{
  "norm": "rmsnorm",
  "norm_place": "pre",
  "tie_embeddings": false,
  "init_std_qkv": 0.0296,
  "init_std_up": 0.0296,
  "beta1": 0.9,
  "seq_len": 768,
  "train_tokens": 146100000
}
MLP neurons of a small language model. Each row is named by its layer, matrix (gate and up: input weights) and neuron, and shows model dimensions 0-159. Each number is 500 + 40 x the weight over its row's rms, rounded and kept within 0 to 999. Numbers have three digits each. A neuron's up and down rows have the sign that makes its largest values positive.
After each neuron's rows, "fires in" lists the words (lower case) most often at its 100 highest values on Wikipedia text that the model never trained on.

L6.gate223:501586491431559475518550538459445478543514507475486503494502491556562490539444496526484469428460495529533411457470558540452519540487458550544462525513537557473452449492534508539433533462502508518567525500451519508420496497542537478459477574559449502486551466519439503499496480582422467390506456441531555499465518395496573510469490471411517458499468462465493473529456485513528531470518503495515503543440572510546563445504506551542547463476456448526469537471508527497468517484511505
L6.up223:421486486519558522523557481553524496546478508467461456538457486505554455500489571490516506526498472495580445553492515468553503546475481507471464495552512529494501444428514579554523467459531532535518517469475480405527615580479547471459487472497456483520505469492472517531466510512496477517483522551469488547456502433524558621485610571512513510505518550548493523546518557542452470485521499478462444530553528495548556471412503547556495481536563405501516522466467474513489452512554496
fires in: "division", "nacionalista", "region", "marion", "foreign", "description"

L14.gate116:518428522467578515550488550514470506526478524594516537524500526495435593412467528464508489465439513438391503467474524545512511531494493563489547498527495507425532562503459453485484607520471491473485490525492464499533547536521485489512535507521525573444512531540503499484476547507438536498488425518546509515530460547502539522564442523472471491483602452547504454553544584483480460487568527542423476486532477419555487530501496518449476561458526516507464468498498509570460490518432472
L14.up116:491515488494532473571462497506494550548436528540483493547468495459519468502468562412458484498502526487473468522453472505457504551421498516466442512429503568479456423464437531447486531557571568517448492523487454507480528523455496542514472499519496472539507491520563428515477484512465518516579519481519537411481577411494473492533350495506487474494498544556487477534430534475498494523520504415396519550465499544530531494484489501520542527451472523473542404552505497538460459512515531
fires in: "of", "on", "as", "with", "called", "to"

L4.gate256:495564443468499556559544498540502499535515498411518474470551487580479452570512489495440474486463422470500491440518436517446459554500586467471575479501446502546487479467527458530503555446523570564461593471456488540560529477473504503446506504464466543466487520529556521506523483492500445505558502496524462497448466480473432531532547536473539484514513440491549539522555524443455479540523488465516538514525538465600558420498508511550522478525505536536627530511474474494559472537537494
L4.up256:504534407469517534581543518535513478532517481431482469474533486550494486532506495520403478497468419441504508446507452544465450511488547455468553497500476496515472463506536455503490563478499551548503573446421496543562475475487446521448500510472501550461491550539595520502502497464476466506556527507512496478468426443456430514554570532480563494522499456488571498511558471441446469579511510461539517514519498478619553466491532497560512471512486494540606530497478446506565451521529498
fires in: "years", "year", "career", "university"

L8.gate143:451527473499447489507579500543494531608461514486545528437528553504518511517517531427460491511535485462567495499520514494546483486480547430501532484482512436491485509508532459505546447543579613524585467528517509507522502475467512540587478517522570482504492520481548527539460466453492516462519447593522530487507515427451451553537524553465542556494476486475491516574453430489473448510582494441508576415483513479505473508496449536569525498539475471565580470478473517437524503516460539
L8.up143:535482448448418503471505459532482486541470465530518449538583519481385466467503489503454566496510422504532506461535553514514490522544459533504453532502456520465452487503521521451510549561521496526530574580550476474479483481452469473474568503473548515472555560511582501523445429491471411544582504509528466513511486517485411428531508499497563526490482566462536531535501451514524463525542494528497491535530472470506497490466471525537566433547512588514569536503406483529502447532541450
fires in: "years", "found", "year", "find"

L11.gate228:527511464478516554529488517503480505437472408468454462567483517436580449440553459484467525502461517455479498541524487498430578519574490508562457510459504517526527520514530506441526528436535442535493481521502458516497435423468488444489489576552489514465563466583447506545514534493533473508521512502487467531490498543557549471535506560554561528503499600463541466499487443541455448499471621456417524499474494452500549468524513445485465497523452464560518437528492546515451478473532463
L11.up228:458495452541446493596567488543525418507525542499511540546512540439540560533471492512565453465546460517564435501570523494459490502422501508527470525563469508579484488464420580518553483457526486510528541527540524500462492489527547455544545483475493489476457465514459555502394540398494539539532570491546436477568493513470451483537521507552520510496466539492522416534528478539481444526565473447463481519559510533484471497459495507592495538518547435484521507548482467491462509500497473
fires in: "until", "michael", "between", "since", "manuel"

L3.gate212:426503486415520505543492510501459514452524489543539496537532530437494521465490483512507512500420489535457507481513533522452495551516491512555551497492489502534550460472541476467512424459514511517521391523556459491540484519553500439506470505533557509486608496540441442414448500547506586504493522419482507441481500473544546486487543515471428560513473530512517541559526447405506460612426509554496454554523541544486502527504557457466474525492462422523525516520503581483467544493482539
L3.up212:456499510419516509510499498540462526468507495505532473547507486454527498463475506503527548499451498560415442476481520466459517524532517506559534507486464492577535472465514456492526446495503512554517392545577474536553501479550495440529468476531559519529536481553398448438479497565500584530493560386533489466487504493557553500490595537501439554577454488565512547554493462460467493573476514541514500571522573555457533551496527439476476479488450470506515546511457529507484530473523506
fires in: "to"

L9.gate37:456517429554565556498540431468555523540526465466541458436549445480464512380522463431458438496433436524437535563512532398482501498505492493501497472474505565494481397470546498508450461482519528543499519534463497457497517509488512476492452510494434564469544499443578509525534465497455524540539486508559578518468537480535452465498481467530477489511558490468503463545560514476537537511510453499470557468460496464473443481476434548519480477429528505576511445505533466478521523576532543
L9.up37:608481466478552575471529447505516521553481511480450469516489491443534509479456533492508482464517518540465474499534520566510559577530432544550504449515593490528495481497437505552547505477567421517477505518491472494513503508581538440511511550520506514544500559481561409583532440464399502486596496514495568483493517491514466492543497457497516555494477555485495506510417494484450498508538512461513611465484591514516476517400493509483573493513479464498498510531496514510434457524495536
fires in: "and", "of", "family"

L8.gate185:521497403549495504406510581488421500492462475527496536545495497534534493472548499553529475510438536475480460533450486577476455463523512531548565516535487535496516524471448444526473422585468499446537482477422501544488488526544449513507431502549506533542489413509518505450525524463550469457531527588472533505546526482488471499540472490472478470438493457472488466481497536492504562403388509543515573533503538563538547457486456468468474478513491495560543440531575502500537515440514534
L8.up185:466430502572512519485558446466503472460481516458605549484527542465506509502459518498435515541515509515441513532482466467515518486512447510439532470508513467558495570471532496566513435508493528562467501473533462479447422472549503546488511511465488441450469557461568505516443528537529529525494579466503489477399513488501460480531556518457403518446535570589564571531541468410504539486465568466521522535530440544485478523508449480546425503506497484521525514485474456591531503476488487
fires in: "became", "both", "northern", "must", "because", "become"

L3.gate246:458507493462526479524573521619488495506537490513496516504454476544474456515584441523480499501464527518560464549460454476458506529520431488510530526517491435473495458506497506482540494470501540514536454532475514569489598476516463453542540496457462435480481510583560416437512533441482536508488485549544477545475433490472465590406508563492577478545582435531515457539527509507507482531496505546570503528470524487519520409516581554425457500487517508454478541498499491539447467459538488
L3.up246:474448456472457512550600522599530444523500506509498479477498483537504484464524398467501507479635470506550418516466491470483519554516451508471521480516493470465442461515479524477483524539521497459568521530455455569472618477553494521490501478471474495432490504568498471463545500503511574545545511496544495522490428504514436596479458562535489556507498439525446475554530504459468445495491548480512483539481512487490554448500575516477474514488567427479463472489529477513475522520476593
fires in: "division", "nacionalista", "marion", "version", "region", "addition"

L12.gate295:507474564468506499455473495544541543428466505451482544555500521469558600471482509508574498520452490434510463525513491518528578502445450489479426520439535531417518576493569516483546504466467467505550492464532466501502543429486463529515489449511469545529517508456545516457494458433525529492556557526425467530504503543525551497516431515459513494454544569460538531513517446549547467544537432512481544503546454555485541471538574515474488520539570604456570441486546505477489451494486527
L12.up295:471474484454538447516496520537478510508499407540504569397430576530448495501486530474551480491549419489483434452565508529469480492493493507547544470522498487488495476564457556467515514469478421473550551501542527535474449583507507472443482553467549473451523552537469471526552443524510539553500479506507458533528535490459490500517457481534550462598502504442468524533549485543457451459504540554502433464550512513522526499527548512399492500487553600514579546489457527488490535436547475
fires in: "the", "appointed", "elected", "both", "of", "awarded"

L5.gate82:558544470538511529450509464440473445443442500491551518511440529530489551520487517529493526585547462540408409475492506510450476505611466514521477495524485573454529494510466542513542426547479468438532430451475471506484519500540519497478450509530490575521516489533468418546443493468475506518480510567430480483493478511518477464640535462425467412490492568467479522526492507530465500480500552504487427496517455510453569464447507548516477498481502489474529519518559516437559517537533501
L5.up82:504499497503498447421411494541529501462482523492541529502473581536449537566524509514512406578560451531468504476492507533455507517559380508483487512500476476450529516479552483586540453545532488473499491485492492495478538504442484506531502511448470537504471531533529433544407459439502532516477517484441470529495513492470438431569557516502547428426527513456474437513469490517448460435543459526538387478498452524502546459467466535489474534505447472524533451509544588464529475522511526
fires in: "at", "off", "as", "office"

L13.gate67:477494512544460528487436553518450507494519476513477554510455508486590536498517549491545443495457513519500563532478442542523518512499507479436438534474496479417486516451628536483471490551484485425490509467487459528568491467509503496468435468471495543498397526510538620543489577546471545516543537501498530480475439538466550488522543528499431475469511466490536566492413491503476477546470445549480509513490577547461451526462599452488434493509532563464496472531553542520473500464492483
L13.up67:399447441502457434500481521537512564548539500491510497493529479520483549518524499554510461529568468488526457452397497514516406514553554499503579577471498463492499522497528546537540460485466510498443539546514479536418470492487529485522462421476502552491517541496466540565512545514545539480458438446548472522535490532534508465506540501479487569566466415452495498451491459528525482512510568467507450439481551488440580536504581478431485548499462538492448558487476522506468477542534583
fires in: "games", "japan", "goals", "angeles", "japanese", "appearance"

L8.gate134:493476471487567452486486500445437525479512392462459549489503547470536547566449488553504529551496498470478471490474427511464457444466491574547487514452548498523458467531521554495425514473483498582500482494537558466534443499442501548516449517491588498504552428478579483540564442486507458498466563450549507502465577550467462432496464513449548483455418451463538393473492457556506550510509480560568459448526505513490509507504502502450451448513456486482487486536526498541499535491466489
L8.up134:482511531531522471530510498465555475516462486404515501550524503482499497531537458518492507469534546439485519536538504480555530449521449548539499595475446516504490484490534490554495498469598489582511524565482568495490533492521504472517558512524490505469554512483601478489400487451411554543603518529473494520486512510525475477489496467420504553487574491476425514539489538505499516499515574481489524470489497531497560426450480473475450468453426478440508542498470470518352496459445494
fires in: "became", "see", "received", "via", "being", "become"

L15.gate234:532515504484569531596471449531487556496553531555473507561543504542562446538500502467473533469468498417579564494447584579534470550529582497447566478516458581517447535480519535456467516471459503596466526532490501497489491467583506483542450504467540527498490474487523540529478407478512486524535406502536525457461441482472493396496561531460509501506513496526489540485510503478545484572545548510447494545503515525479531467456477530534530548471542523515492520563524432551539513490466495
L15.up234:485544477582492472456458500516560542504490529526491487501578450474519442498510526519483499465498516459513425496515425521523513499498538447422484512448542525525425518478555525475506494564559387516484498478559576544505481506522561423528472530396596437449481550492580431569537540459496506500499566504494484536450526470441502473450543514426549472512511532523506457487518549415479534537462518471481478453483480518519511460507473468465537469435443472549524472483556539541500548505507459
fires in: "years", "law", "however", "university", "several"

L6.gate143:528502492519466542496465467503495449502461501487501500504497483454528483501474511454488491508495514431533487516522479505521491504545508513505596495540520537568466468483618467499448535500550427539449576511441522508521406566562534516496415430505434586494462487508520468496469466455462418541510475502508578511505485479488444562527523528585449456505558484468510457465499482453489444584472475469569523443525543499430490465452493497445523505568505526491463492535569486425532506522599551
L6.up143:548451490494464528534476443505475499490521511526489495496539456456544521536494528515531551531554487445487445515526473493477497441466498527491578530455490539492477451589543479549498493442568490504443546521412541505503460531480506527547455491521510502533436511462554467420445503384468453513501497502528545531505437510484460476470548544501466489499458524447493510461531469484429521482470487448600567450438585505427532486447512543459527568542472480451457465452554502477567553561440566
fires in: "and", "2006", "6", "southern", "2016"

L9.gate219:498436450528512474558543442442505465446477433531489514516437518561541518490448504486467465455509523419524550527482533484511529502480513550462497485422596507492494498545542536502536503499483468538536478527571506490520441467504460506543464488507462486521616502472491502493500496434550479488543576439451514527499510597537497539523472510500450542462516443494494497486477420520509514592556562507506479505458526471565581536527449510512522521559558504603467467497501518520445415551537585
L9.up219:464480476549462525456527583447483497529490539617460534541490512511504454528483459490475516496532541420529457467504553496423463489489532464556512511463452479528498409463524494490527503551467438568590528518549506473461435487525489464538456544467493466438516515509494498469393496450502462482537593482485511564466440491565596484505472531478455490536558524528474483498486455524495494454471536470566481571489451449520498440536550519520481509481514504469459511470478436514492411466412459
fires in: "where", "while", "between", "since", "although"

L15.gate286:505459502473503518501469540459492536470504526483471423502548469470470525479487408456489524530452456547397577501497521466488532534535498539452477459511477462541550576510452426505433484547421491477491546480521491565529566501506563498473434456553493491510485574585578486487461501485551601493549569528529555506512515421574541445556421536449432493509482480532566517548487485469517474498496458483420551438489499523533480513458489437480531492539501488448491484492501529520479455531488519
L15.up286:457493513500495570504553493516453516562473510577513546536537421471462494523523475499504471527448467454437466541543420507525456474496432456511529501465509473482552475527458450492441470601499499528511514493510535494550497497584454484557543544488574481493553482507555498505539527453594565531498550482565459509464598515419502498598465486527501532558503477487454475540538475497580487567514462443534549457475524485448526510522547426535504565497466535481481517519491577438461534502485512
fires in: "for", "of", "from", "to", "at", "s"

L14.gate227:415573526494459569469503499474489519573543450488468455432485532545487471511498510531447534599467477494443500454528434501475520507453420507547552403541514504556492510443520484536505503514517497482504531533499476463509476436574473495493468557544585553427461459491551489503526517470478514499523474517514511565453533443438548524551506494482427464508563446559511429516540473471535452536559468484507529511466556492540542576471566471455465520498418527447552439469526473536478477470469499
L14.up227:482448476458512523540511583511460544505494417496514620494439503454477551453477518490436443505523421477475498485517496422546482509495476549482522494490480517534486534426525511462587450526531597503552570549568500481477529525506464503469490530505537466538518440536452532508510417508531555427485512454487446472530566482576540473479478488500502536471543471552442542516428516466441474419442504514500559522485512508511503535621501535479468495496460494548461513441509516536469505522480440
fires in: "to", "should", "will", "are"